Weights of a small transformer language model: no biases in attention or MLP, normalized queries and keys.
MLP neurons of a small language model. Each row is named by its layer, matrix (gate and up: input weights; down: output weights) and neuron, and shows model dimensions 0-95. Each number is 128 + 32 x the weight over its row's rms, rounded and kept within 0 to 255. Numbers have three digits each. A neuron's up and down rows have the sign that makes its largest values positive.
Before each neuron's rows, "fires before" lists the tokens most often just after its 100 highest values on Wikipedia text that the model never trained on.

fires before: " by", "he", "il", "f", ":", "in"
L5.gate778:118140089061113157099127099151190140113157089078144111106112159146097137129148130122151132119144066161123125155116100126101139157113109104139063101165108209075167143129123095115117160140113163166131117170099161133124042165131105162137188191072149111100159199083129181156124114143160148121
L5.up778:098153128071129111097183101099123134123137150124137108151090105117116153123204072074111088113173176070139112081154123120102112134165083058151109085098103130179122128077142147182090142151107111128099134103134138165155107189195139159175160114102113097052149163109228171129164103183122177131
L5.down778:181126064128098133093208079158110130138149107140088133174128054143118068127162078092097166113180149125088090132171086180180113186111120144116111136116106184136157129093137173131141095190124160127119135154116102102069103146173131101175170161110059124099141043124160146170093090160126205088

fires before: "s", "e", "an", "o", "d", "m"
L4.gate303:171139084083187136103162145096148112147156125086123089086119088140154155149071187125124157122154101086161088153156114116127095085128131098106092124116078178062141159084129114146122082173106151136093142122138169176118156179151131134115087137167099144148177051145156105127116159115108073152
L4.up303:143084119129182090101082152108163132155147162158131130113092113185107152127085087098166147184149106123138166134145065120093140105140144072133118142106142168102061201089162117137139090184120132193095130098109165180175120146186124121088134142179201161101103100165149103102101136164116090106
L4.down303:157161192135129118096064088075197174132113143109125131148093130127099124079084069151176145174101164096123184149111125157153140104099077174225084132097108158142127144149128133145164120147110056155125109148091129188209115128137189131087147138100140148119192069124088119073087089127097147086

fires before: "n", "en", "er", "c", "m"
L10.gate1008:094148114133120165182168130109152095176126194072094139186191112162126091133099115135121086132119150152162145111142073177089120175125104102157076135129089155085106150116143150131135112122141148191145168115139144118127122133166032082112147172084116105160128170146151139126142127163135088133
L10.up1008:151104119148100103127154181047123157111097117105157169158200091144129147083069127142194084150154094127178126129187062197157074097148144149162168173129133185136098116119099183142122169149155054145095131120108114162097139122117126086133146105136165104132177121148105074189136151157122109130
L10.down1008:163088138109181103067062101096116112140180119152175111127124098148080079171144063114206146158118153109134180128184199085110135174118083143182113134107135148102103117099108112106118075082126101186085142132040149099121072158129107145143102150085081133148146184132127123135101142172159155095

fires before: "t", "y", "f", "if"
L5.gate384:179095118114110111141146076122105101163118159100115168138129141175148114152145161107118109157107117139085112133171111177119100141089084155123113050127166116088138157178165158089141203200062091091131112101116128135123138152109179194161159095122070115130137110136178158152138158086188149152
L5.up384:136121124153123080182140102072125165143093101127133115145098105113190101130106112123088071059141147167094120130160135154168130112128123081101134194131135178135110095048070084150152124092145070071146132134055115149079067145134111135172096162161155134122102137121178161118121120180206164139
L5.down384:126127128137105105159130187133106110092167144099087119149153137161166133096118120096134056115104109084208123098129194141187087150176066099209100160075131092127139108137150091121081088121067115179124092121105171127148127078149153142111125148139026100099082139145142165148063080138111135107

fires before: "n", "h", "it", "ion"
L6.gate885:137127125168142129099095128138106130083196102150098062181163185130159156177105021162184121123077155091188147056182139157125127110149089158172156167115162132176106132143134128094091081178164073164122154167123096070108115173147093109077136132097078099091090175088112105149132106119140092178
L6.up885:130127095136166108077142157153150119134121049114185121204123133110119123153124094100082120132124185113101128141107036130083158093087107129136170148089129172127187169080073069134105128148114134104124182142118147094112081116166107169104097195151075125136170174055154145145107109125190078117
L6.down885:148144148110156137092143170105162120081162104141150128125128132137181142181195077136191101152062079098159119065158106162115115116117124170112162098098131091173145167120077047149122169104130144127092090126149087100106102144112079115044101157124092063112120120127090160153148125086100116115

fires before: "ad", "ard", "ed", "ort", "il"
L10.gate376:108183037100117108104105145104138101147108128114174088100132114079113123073132098092136153117147106160140078096156082123127055107129107069112152185121118108155133090079111166115112130165121101169136138125083074119146076224132109151070089155228114164106124167105134119067054142066092151098
L10.up376:101150066124127106074073103141161144130152078122113139153098167112141182120193149081137149134165180106139067125169133147073094182104171148104167145099171151176098145123120130089121132155128154148113140164106169071123138115132074125101095108114114127127143138184113067115127136118119119218
L10.down376:120144128098199138086118165105096110144103116120121098195121168108107172097191101136132183182111122050132119107163141115055109139163132141097156188174147118115121058110085154090145133122146140099113149183077118088065169164148063113083108065137177177163113121095081147036156096113129110161

fires before: "ac", "k", "ad", "ue", "o"
L10.gate374:155181128116081132181184112150076124096143125191180144182153141125161122195162165126119054111147139089131095115117151172086172050088083078090181142078149066106145158150154148179152159176118125150109148167158199175066118092123177083104137097050107165137129102120106114134109197131101105137
L10.up374:092107137131129118130200097121108073116137101191093140122154089120147158125135148144141116123127187119123142093093138149108164124156085088099220122128112098159178115108128187140186082202090077112119129134150172142070072157149176122076153080105097165127172089143085159071084132051148087150
L10.down374:148157153149142110133103156139123110134102177115152123128084066147139161103133153160119127143113175112161142067191091092102061088138123124080104126104100137121102086106185099113111179200065171154103153120172083108091120182094174022118181135122108122102092132131119157110075139095171059100

fires before: "d", "an", "l", "ing"
L10.gate798:140108084078077120062119141170189110092125091148159094127134156150145099122072111147110153111101173101103094123150153128111134152123104133131126091107096185126110190122142164145086124127079108103200165122175089100167088122115129166122183174085144121120184095060101091111093134145132195133
L10.up798:148151092079149171189153150162106139142139102075175183143110148130183132188145095096154135055139111068139128156120128107099173100113121139119122150127117082101167205193098092103080146151197107147168141115135148114168130148142131152142122097137070071161085141188096110089100144178157065157
L10.down798:116111122161103113196071100115069110111139100113141132116150172131130097145141079083130110139112175082063160136161142106147112122123120143134108080166122105134159177143124136157210121121124139141059150091080130130107128107110133088052125179125061148093130082150107188126082131148140117201

fires before: "n", "p", "an", "en", " to"
L5.gate9:069091112070118113088111094099154142147165123181090077138120145177072153093153124102063133126084152148162158064109100145128116127160116126118139098140146084115127147108103168171144146126112095142110143129159199163122114150137136145134108115136212088084096168124140083096125123114126129105
L5.up9:175128165169183111131171111150121085105110127123114112102060133122092129113097170189168096185077075104148142130191095119101112117177121118136141108093139130136169172123113133163144199088092207120110124131228064158152080141113111173129098125144171129129136124136165095101149091133195140155
L5.down9:087106114146125182152165131103114109125175069155110127143122159178092096132093057070163092110143148118144210145171150143125160114112169123110136127081161121111148089080047127160128111115180189123105151122151116149121117131161092131112103096102173138138109167149153150105093139083130104118

fires before: " the", " 19", " 201", " 200", " 18", " F"
L3.gate955:149107126113146103158184149165171161130144153131157122086113160124089223156174120085202099094123149161146131125089092122178163132140085088091182124130119071106104147150111167190137081097160147128111143142099062185133117076123151128083215093145136127149103118161141114210117128120159064090
L3.up955:175095141127116117156121116138123119178160153146084175167147130165105116130165101198173101098173137092194172131122101103135160141130168089129109096090139100104120096147062168132152111108112082181122125159115114156171125138124083098128134146098148060092147109152122123140149098119194144094
L3.down955:108111158078160147129151117143177183120141156119143174160086148130155094101148120075104106130093155083102064141111126118152133123078075131072060182101142111106152061162148131147167161084125168094115159148118108105100150085167111142175128126101113107073104126097094085103151112097135114180

fires before: "ow", "\n", "i", ".", "as"
L5.gate508:169134140110119113112155139128103137097171126102090135109160139089080164156209119070102174183127067153143148140093096205086147200124140126107192089108101142126162177131090136188154128165117111173150126106103119148156083076146120188123179135141158127151109175084148136131100119080113070126
L5.up508:165098140136163137099154145141119151166075134076096168093153148092132131145106099148181160128166136073127090123067159109123115192115103136092157115159094122133109161157122150143122095149144083127153167119141153154148130049129120150160084121130148138132101103140150126118151162077125111150
L5.down508:203118175149101078058106106127098106151089108089109122067113159148125112109095148090182177159113095129084095129071152131086145160121129137133107171088151130106098125178106135122084084110081083164115173157127141147110132083126152124142161156131130102089127105085031129101112128096109084162

fires before: "n", "ad", "le", "l", "re", "ard"
L10.gate607:136110129148167098100113099182091132050142142090116125125128185104138190129165115103130128114122104153097111112174128168115082187133176088067142161144130122116100136071081105129099110137113147161087109145098146185149173180122108126096082135177146210103166099163129117105115107086122136112
L10.up607:154170132158093159136117106096165104093144085144133126118176149163096106056183122140151178098159182088139093078121129165092122099085166152116144101092147124186095106117116130099164185111172135133061212142163104117169121115145104117129103164127141095105109130130064108100118127074072112136
L10.down607:102186081087133124131064148154113139123125167156164108207066171105088218095168123128114128184124124116122108148153148126099150124095096137095142135114176173147138133122090131084116156141160126132130207137097074204142112090109123113097100085107135120201127195095088175110090129133157111123

fires before: "r", " of", "ion", "ers", "ed"
L3.gate627:176136100141147121129146127087122056165162135117167074215144120135106096175103111110183101125155120185142097157147105146105103111056172105095093119114123143102138181143100121162102086075163057144098080136123127137146166138075102134115152119142076062171172121132108181158134167116174150122
L3.up627:107144120147082167154160136099147122117124111136095102100141158130128173073078140146146080148119124076191152144106125169143136163100106143153181157137158146107107118123118192131137164126144170154162126126152131117096155109108125147132089210103072138176131027138122204216185140127099084113
L3.down627:098120101148175079163101161119146150094120139167145186120133090170104108149151086096207098121154170096174173057138148109148112138157134120108098130123113123132117136123123120108119120135144123053153096140165128127146161094100129147068121185108146097164085143122147118156088114139146134108

fires before: "at", "ion", "t", "g", "ive", "es"
L5.gate958:118097056153145166185107137090155155091192091144143094158123131098076100108143153103148067166167186130197182143154133123138131140157223163128120081091115171134163158079099148090127165064122137204173116134158133108123109110116129087139155138082160130148159159119098057160164131109115117155
L5.up958:063094104177078120178175098125101135115130169113164036135152086110145111128134136139148165116093161101153174100125136116167138122146161163153127149111148105130150179092134101152136156193104155168157169110166182088123121055102146101107156178137136102179122135151158137102121132099103130166
L5.down958:121109159133109098105111138142138160100152134134186121047162194169125120159106131096132119138146126094159156155111132121179143141161131066119163097139171092171195112089107077069165123121172110078104122164119121132108101123114156155159119122081148141128184189157088117145157146130103111151

fires before: "es", "ed", "ing", "and", "er", "am"
L10.gate658:104095137128142138123134149098158121106124110129134102156111098089140144140115143056117178124180158183192133136104168142142123103138078154131062132148136071188129178152128138100116096077142072126130152094143139101070086160159147142115137095083102153122096090079167172133097100090122131137
L10.up658:148111155086073140106125112078133199148130103126109089131133058126128115152120090181078126135121156128133116107140156121157127138162092166141108175092125147108124094157056139146164130135192119157116120134097123095105126126147171134110123084092143112100153113141073115090060110151117167089
L10.down658:116134105095144171163118120074163096178123103110138070143180068176133084149183103107192159083158200173083126151199134115191148155090124175151107137103133202122120130104128162150118136085080135139186136106121127143141118106159177146105147151136133134141117132136140095177062129090161115197

fires before: "==", "I", "===", "The", "ce"
L3.gate773:155117107108110154123146139120158137195138101128118155128165180201145144111133198170149093145137108156135134121137092080098092164116099173121129119123069129121112122127194152137114158091085126088161102120203120115086111090133154154209095120127160210132125176133162153071111097154125209171
L3.up773:109136153058160145145177142158170150123105128137171137137133151113122121097141126111165149078107055085131064147112092101138121155153149164153137190120113086152154158052123083147121096170157080149126053115077103077090110131168106152160114138162157157092139094132097180113130159183131142110
L3.down773:192174147180174140122123140136156134147146151096137128072163151104126084173108139114179178186147084111108171096070130092159160125091175070110139128125110136114089122128127168140093162141054155076126102124134116172137121111158145091088068164142167154165138160196149124131174182149062140200

fires before: "k", "ed", "ing", "es", "K"
L6.gate755:146117085159109153080121158205164179104115065106113168160149137110152117117199118128135194120192099144067157077103150112128085141110144117163094100132145159129083174138145172076152111103131120141076151146118153082121091178127189146152146130157111109132082099081144175179146139098127138129
L6.up755:131137181112147140132149171125144224104119117116106077151117185151108121064098087138148152132100096172144132097099158089122160075147143142122129166133114191114137115098133137109148112169183121110156116152110174098103148096147200109101097072125075132128153096122111105078112137165137209137
L6.down755:106162097146174079153123104154172127112099162160115118152167094149158167061111060118140122134128094155097141138160095155187109163157106120105018150109145161118132142118130185136101074108131142110132171132131157118122115045094177131145118120114091166111139158125173150091078086119097163165

fires before: "\n", "en"
L3.gate485:160135161170160169104153080071196138144130092141096186133149114094146145151116098112100131143083100146156132112069097145074156116152158106122125149172143134105166128154103130140117111090126140091135167148150120118173090107129100140149144104150121146158093191120125116155097174140114061175
L3.up485:148143183118152149109175132128157207133076093150124161107097095123149176122125144157151137121105127142095117097193092151138111147099130178070102170166139113110123150143173131139164145108164134139099056061076131105133055146101066157166111113124054133101086116132082166139155178140104100140
L3.down485:079075046143163153080136126113090133141124132121084069122159142137115148111134132131146183135140144169098064173165149091107133134092081141207150080151067113142093096105088145157104097140102113169163146117104148117191142203104201105138140181141154163109161147159082124145138065145078106090

fires before: "ing", "s", "u", "d"
L3.gate275:129169174103106095140121120108141115126119177089182126085146144176177132139111105175116071090124142111085115063112120069124176086183162118156103098161108152115144113100105100126158126197128189140175099107102184143174108165150115099076105113066163141091152155087103133165139154102152182199
L3.up275:187152101169119127054131085134169067125139068147202118081116136108128065183151128110113092156137131097084159142127114082138145161090098153129151110173085135165187091152129146038153149152100182130102127167159124126106108133076094164109095106134081153099155113119155131109113102101119177129
L3.down275:129124075120192119107103122127104128115156152083159117162099126120128130173122134094076090119061151041090175134149088140125147137118140162098165093148094189184163132174121101128198117071144154106183118113169165122180140139190112148130166152092163094122143114161105178098123093133092091086

fires before: "f", "t", "en", "ak"
L4.gate817:096103186121092087125110176115116103094156112156059148138163183109135120167101108116109144151143147185165141184145135177077100131069127069130126115145130117092126124157177111174143151085106089117134081092184135161151111164142150141201087139176061183024061155131164154184160159132130147121
L4.up817:156105151056118118126142145082103162132081122104106096126119097103135177106130091089129127146118174103133097200114174118103072107159095135188158135112114093139118080106160062108143140103111131104102169109162140151153071171096135137104077160153120106098132144096143094157110100154170206161
L4.down817:143114097079128124131156183102117111159112132098144049160126171115111167103184170071103149078179118088166131161138180135096084150129127098153108153111161159114129131111098090162116138144098124158113121174188118126069126127110129116057110147130145113096154125078175132142070136136229154117

fires before: "uc", "u", "ess", "e"
L5.gate855:162166123131189142139121142142115124134140140150141160061196134167076103174123164103130118149169097158134172106138154104120152139153152146111135055107115119212134123126067124115175141202110092129086138160151086081197185074131149152067157094151134163109171168126082147194086110137145144156
L5.up855:149102093107118098138110140119160097103110169085153139138188142210156070203137182078135118133106089117136086100116136091134132163165168106132104163150110183114130152141117121156159142198076087096133097137135138119107095171143119103190122071086140118191146118132178081154122153131144165134
L5.down855:090176106142116110103067150170092115110187142105143146101106130060118127120199118108151165166104154149126090141170077131159133147117082121132081119185095183123110095194168143092142143062148138157193154065119150143106098131131126130191158114147137099169157122101095113143108139091127095190

fires before: "at", "n", "ess", "t", "ion"
L4.gate247:108088116088120093122203100161124062090169101102140077155201105146128111145128091101126115107127160121189097111148114081088149139161149129093126137147166118074202161156155151189083121134118134171121186156102091129143111074124108133129186151109138119160133134103177103165120164137157067152
L4.up247:186093129148149125146176144109092063135190120141148114156134148105084122084102106132120082112145140099210103110140070155077152134148134125125168160119159081079169147123075155155075167161119095152109191139130179132139128078094100140135199143153122144061107157105178042161174157098187079167
L4.down247:145128131128195122073133088148113117093125139082148140100132069090138096108190095083144096152129121156154137088182139155093152159158175119190117156148134109099090075128157095157113150134116127085089103115102062163123061057117056141139130148119171134114101107173110142122169114095109078108

fires before: "le", "l", "7", "6", "f"
L10.gate127:121170067162060092161138088114131151126129127107176155109199124113162139087187132126083172116204130166140160142228126179160116206114137122119147226150145120130138141148123108162157107123135130154140160198131151114113135147071099118115176119116137119120158085102100163175103098122128140124
L10.up127:107085086141184107179130130139094155121062161138178142156149124156091149085136186139087165138206145105087131158175144171151120241110085106100141127131194121163125123081139068135146105168173146157050192100136131103146124145141112136142107141141082134128180165162076140116156139091149134079
L10.down127:135109102168127121097080129123091142078097165153116177173142096141164150170160146104151187122107063143096173136144126138141116167103090134186147145134086122073113114116106072106082064137146138112162148140122064127113095085107123168133112147113148139180176124119143144086123126054115127136

fires before: "u", "ce", "uc", " ", "m", "y"
L10.gate189:133151118152164112118088169145171125126162126102134129132135137167120144122151102150128143093122123108122119084065128119101079152149101157115118069125122132152128194097136128089146141180134082181122117158200126142150085092102198168052160124157144126118106181112077117099128087141133203149
L10.up189:164120131135131101204076114143165172133082076172135094187140130128104112104100088076105200082122150149107128110131152118105154171148100067111115125203161113102119105081113133089172168124107146184141117128124119128106113140126182128145159142081136147104168146134135089077133167095187177175
L10.down189:130129145119116133069091118078143175112156135154091119196163083076183146129194153123178151074121225179100158143183149062212129160115133135145164162120103153075112091141145110151110169124130105128159128173041110188113148109119162127139126159133159101096156163091170162117163095138085140077

fires before: "an", "es", "er", "i", "ic"
L10.gate979:132129125148168111059125125144128106157160084119160079086101116145099103183113131127126126104152169134132099160111136158123127128037119156176157081119112087141110143105164105154143085082045173094182109180167085083149082107117125122097140127115128115081141168090163140115133105049050156099
L10.up979:105130105145182191160182125121106105145146113160177142156120069095114118129120108135139098172105146099183193140155148107107128090123135153111156123139129101111128185129140118126114133142065180151135141126158089117063140150147125101135096142114101152094087123134118124097140152190046141063
L10.down979:132121087130182135074141155159214072100127159120121101108144123075197085140137089132112112160192103158100139129090145119160119176095120174129156100159110140138148142114113092130137123103103159054121109055109120120072115146163111131152153123151137049104066142141084118110142105120094136153

fires before: "p", "n", "e", "d", "ay"
L6.gate532:110169135099144117111180038118121143221151155102136102139119153199148086137123090130140072082136190115132078095178115143098126129151099127141086140038176209146159090127134141155137160127076137196087160176110183124112112133118078090155140114100130145121157162052164163082142117171107111130
L6.up532:148145136096162151084131078125106177168099128128192088129112113157130093171128154158170089145154147125173129117102107089080118092164120195212160056113112168118145167109083132116129078139137144127065167155135119071134090191159099122133109160131184169137132116079150115103106125061152072176
L6.down532:122091138153091119103147101117103172141099162126179186152130123216134092145135116142071116075133159109175119066172151130109191134119100119129064115115185157123180152096104117101119196101152142136140218148144119079098147132131126111148073097086121101120115107166130210155115122080126104083

fires before: "st", "n", "ess", "e", "ing", "s"
L3.gate349:154091123112171131124104120117115103113119118146142084092116174214094159134193104120164116086125131114152122129096161083133146150180164133114094149103136166115122116105150107159167095234157148085179107158154125102182121123144119138090088113084116165145148113059120147116097128103242127179
L3.up349:104105105116131154088123175110158135224134108145114118143148142144066117159129114112143117159090093109127183116159134114104103109135116081119141193134126159154134078098140089178151106167081160154102149059157145153154125172113093172095119134144117106175113146140201063125158109121127105131
L3.down349:070100101086151118142117150104145128079136073099115134118055085168128094165122090106119141124151147122167171123146121127054130141139145165104050099091150144155126107133132160135085110139170159125131183137128118122108089147119073090096097154093111137111129137127110102078144198055153133133

fires before: "===", "==", "The", "u"
L3.gate8:090175112155159131127128153135131128127124102105125085160096154160153131144140069162090123077133144128100121169141182111122120154094127127075129118123162099131059104152162107175178083130154086101103072112125099102137096047108158130100139163126149151076122115094145103126165093064157129158
L3.up8:151077146096098083132164118168134125109154181146133126089138085067152142142129159131135209114094079084126141154082135157122115137171119118140185216131169137158120091078166134104156142145074096148130075118140141082114132095147122098090130186155081159126109129136117127147118113084148088170
L3.down8:146155156161114153207132182137174127142102149111113135101107137178128159133125134103088108093174148154108115158114134073117147120103106090155134086092139159170125166156193172124063101126108150088101098081109157221106178127107149145090151158166141201113178110175125065174111102155098099228

fires before: "t", "ct"
L10.gate611:118161125170171122135097149134100144070098095102144179162141186176118157094126234143132128147149161111157134135130103145204119135095063090126138181116177105172108100152046101163122117115113130090098202138145111127143102125144099092120140120095148165122118123139121117134130147048120131102
L10.up611:127115131168053100093139131196143218114100108083144097112145182114154098064148151130109146139143086140149102115160136109102139134133126113129105214137165121141131113147090080122131098120135155170129130139071111087161150147112154143117160153097131156139129176137091077144088158123104119148
L10.down611:095121163066083092144119118184118143157165145142102180137145129061100138074134187164162103146104078070117138115132165172172151077095125125123153144110164158172142102135159108135125095121137154098161149145144120141063161090123095192128138185105128102136151102042086091147132082129145092106

fires before: "\n"
L6.gate180:148100096114115068111094128052057088150134063184144136165106150104073147088119082080127135103128195184119118109160155146111115118151198138124167171134097107106110128104106097164108107125116143103178142161067131125095090162127128158134170135140138108130063144164129135185106150112110105144
L6.up180:167109081108114146085156128136099129151111126096191102176092136099115210135108092135148113090081152134137157161119177147103185138118129131123150136156071143134114116094124114129110144174128134151174143130207125134083142185110144132168080079150108189120132153191086164154152096158104196158
L6.down180:132109095165142157136141126097126125142134116088128132140157141138072146103105102108125178154137109098138144140153147143140200132107029060109156158110093137134116141119083112127147161159164109175209154154132125126091154214130195144119077173103098170070137150121121155141169128106059174128

fires before: " the", " 19", " 201", " 18", " 200", " F"
L3.gate869:104143170102138107114116073108176105140187109068095196112091142161083129133199080141152125094145078088142198155091137108107137142147137118067145053187111119127075080140132087122146108150130084130106131153037157127130129112115071151102189126094123124152115138111132127156084165087113123095
L3.up869:153123180070132050107098103082173148127204101092142166139090154140065128135136091146125130073112113131142178165129066102122147144096147121136116074108132140183117110137115162082135109101156101168144134147069158144145098112105077114175181116079060072153112175071082099125113182048150126123
L3.down869:134037138119090101080097165098141105100122129151114135095167116212164138144152107111114087126081080125106129105115122143127148140179112158155120169145136105153176122148117144142186141075141120094111111105135112202151107095168155174119130099126149085081111121099068143112183133082167129176

fires before: "o", "m", "u", " in", "e", " of"
L5.gate744:141110118142102149114123113140098152149152176094212126053147168086107145084104107115123138165172100080122092136125139108122160145121165148065110044102115149175111084085127150126163105163066154099097158101150135157184119144120140146132116138185184098131139175138120113096117132116179151134
L5.up744:175116056109181168132141138110110115062122166125136165131133087164153127090143149150095121078118100148055116079108111102076123096107145101083171152163113106099111117133151113124107053085142119089126149112124142103122198172082131152125074157128119103155113118169186110093137152173113079132
L5.down744:146118120118122126053099148107065093116138145109137185140088115142143056157168120086107103139104125136195180180176103108105083180101145130187078114083175161071119127163144124100176121109143142116143095119136165114122120165092125163146113153121087112159028162117143136140133114152138117169

fires before: "d", "f", "j", "p", "g", "t"
L10.gate705:170125182181121150119153154117063131110094119150125133118112127171071080154145169111087086182101118096197140113157154109130162167148188073086132109210142125131174098154144132102119140056149171070177068192110127104105168175129116058147070147123137196092167160158143114081107117115091146145
L10.up705:240116079144102133070156083059158115160075100124113186141085144150147069124084149094152148169116137127086094125098090125121129133049143109176162124125164136149090104137120163111057118142124111119156169098175101087125168179150121090095145121118106104124112086099154091147104167102111180144
L10.down705:161165141135083106161156111164132116156098133149139105081118143113069199125170088162143144136162060036149137156112146130175105104058159092233090141089085105133125110120090060162133106166124102143128119105116126079147237164125173136103137185167087117129162108132118143138134145130156131085

fires before: "en", "y", "ic", "s", "an", "b"
L6.gate740:134201133154181153059185125140141110179105124095128114126075122061069094159111130113118116196117094165146163094087156178080105134121139100139165179152195121132142163161162132131103082075084197124093099138123147108114164106131141128139114154108112077081092122138098165116136171170105176104
L6.up740:118089128093112176111172105193106137101124137201168075135126114144162103131151142096112150156178143147096244116191119125130117163136140130142157146091167113116112143175090128114146128155140231157143123092091156122106128110150102140133102122163179081150083117106114130107165152164125107126
L6.down740:130177140145124126114132171135100098129150165144085115032130123193119085163147115156131128097082095147108143154164101121113098117131151160125141157099124169145140084085161085170116094193085109109164079104116157191123178120124128163086126091144094148133164104138100086089117145100158097086

fires before: "y", "t", "g", "x", "p"
L9.gate43:052114103111114149114164134184116151132169124191166122115156106093091115117074113094127139112112145087131167081170096142113158195111129134119124139140131102090134123158126153137103082117146112168174101134182188161098130124132187095108119093128160107083173168179137130138148155150114132171
L9.up43:079063094118112110104170139156115109117136157147102145107160118091081110093079132085128122157120108110117138128142096115101113127135119193132132162172139048103139195178074098129142133102067171051120107115170080135128098140158111090141146155142122125134120160131131114067145064121101089136
L9.down43:080122082082086103119169102112166151146132151129137118167161094134101145125062099103126109134103097074133147108107093157179148070137151130076084090106145119112129090074126131137147128118166155127181178145148112164192105105056160087114141081105153157161108141131128138100157168126098066122

fires before: "=", "==", "ing", "===", "f", "he"
L10.gate223:118136143127143164085157157098126121132142109088159119088147112150157115152151146114140108166113138109200133091124107134128122141132154108121122124095138101145179145128169114107105130134221189178126107115147134129089075150106150109128116208147178104145145097093147166097153084125083067133
L10.up223:106200164125168182137148125091163156150121155127173116172164131121093080110153101150151098106137103160148149140146110084112165144085137153134102105140181131068119135071145145134111162068133148168098098123154167100092096092139103188119137102145162147119132148055180159122172170147134180128
L10.down223:141157095065161141133179123167169105078097124208129092195110112151110171086134113075098136117070143047142073125136099132161161116085105076149129108143101168127145105103109146106142167128115157137132149155145143085129065129142170088114137175114184099119146126140138164107110124105107183104

fires before: "n", "t", "st", "c", "ed", "uc"
L9.gate659:089069135083158123114147103103141157083136115094110136107144084140131123144099151066146133088128166148141153134127113116128048140189106149083146122143110104088128155209176170101078154101119145145122156131091164154164104144087132161162128177127127099145105131160133140161164103215117183206
L9.up659:144109111128159075140111154136150140142118149139155180190125110145128086141152135091174115133149172116151153082158111132097129067145173102120153129126154142122135170172090063133146122119177119092155159071096125089140223125144098133147178152157156176137173205103170097129222105159182108059
L9.down659:146158143104111059102133091155146154067062127133193151209136058220100138155163115091132123151174128142143143088131122160115130146175129116148135114112096140105193064135159084154091183113117142098113132135139136155114072134127109203150148194110106105137149162107159143159130143148065140088

fires before: "t", "n", "s", "g", "se"
L3.gate479:183162149116106020098157160098119155072148149117144157100148178102154057134121164112104169113126101142165162092146127088112148110123111153140109164134144145134172124136159158152103126089159068124038122144142134132127134112144077131131136188104200136083096140111141087122100138098114133144
L3.up479:112117112135137172152171135191125096090122110134110194165142117149128155102117134098080118150099165162168124195161169174153128124130184139053157073150113121162084192199170096149126146150095124136149111100123150102126134141127107167194123093076113134077115094098090126135150106176162093133
L3.down479:131179140069170158162153122094132188122118110132141133089135126058115106155160128121059124089118072149163105162163128132060117131127149137162095111192149191145123144118102087224113088139114050091146112120153137174218104096179160168120114141074185104134096135113117144108223110141132105100

fires before: "g", "n", "im", "t", "er", "et"
L5.gate542:119111132139158124131070109082079117105149096131042098163120106124145166126149113151097098146091094081085106185169088117082145110107096143131115115062096114095089166143176139141100148119126049172133125113125127090108079124146126110112115152163160097188138158186148104065108177101073170127
L5.up542:171096145118111093156132120164134173151135120157152097101153153137080140104099128208152137131101109132132152108166155151139117108122175101105163126140048132136157190128131111190130159091103115085128095169149126114125143108140117040146171117133117143148169175135135165134136129064183123131
L5.down542:138063077125149133129108187107114167141159169089118168115096152110137075147132137124125184143141123120094116170144112166115078134064178172152170115185157079190136115164151122134060131165153111105112098114136200126147194184147113132107132120148136121141144122133146066152086095115089127118

fires before: "th", "m", "t"
L10.gate115:137156120120119155156139143212125150127135173125113130132102159095102129141142144169147113113139117053127082176181108112141107100110096085146129118102068115188075105156116107158075124123086143115148133133135108156051143122149097145131130170110135148077162156124108134114135154145116071121
L10.up115:120118106099135112149118116129075151090075120145144181135162187196071107143092129159158146150159093161114101149117122102137056072131123072149102157133113115153064138165135131205175219148106085150076121092161119154146098092131129121110148149098137172132210175142091110155087148085095098159
L10.down115:170132113148122100080121109141136158095113171110091159154126138074100143130194132168131169101075076051082145147126145134125147132115075187207139136119125081157103105142125123137142140178120075176152128113131182102097150032175135176095105181088096113127112134129156079137102085146142090107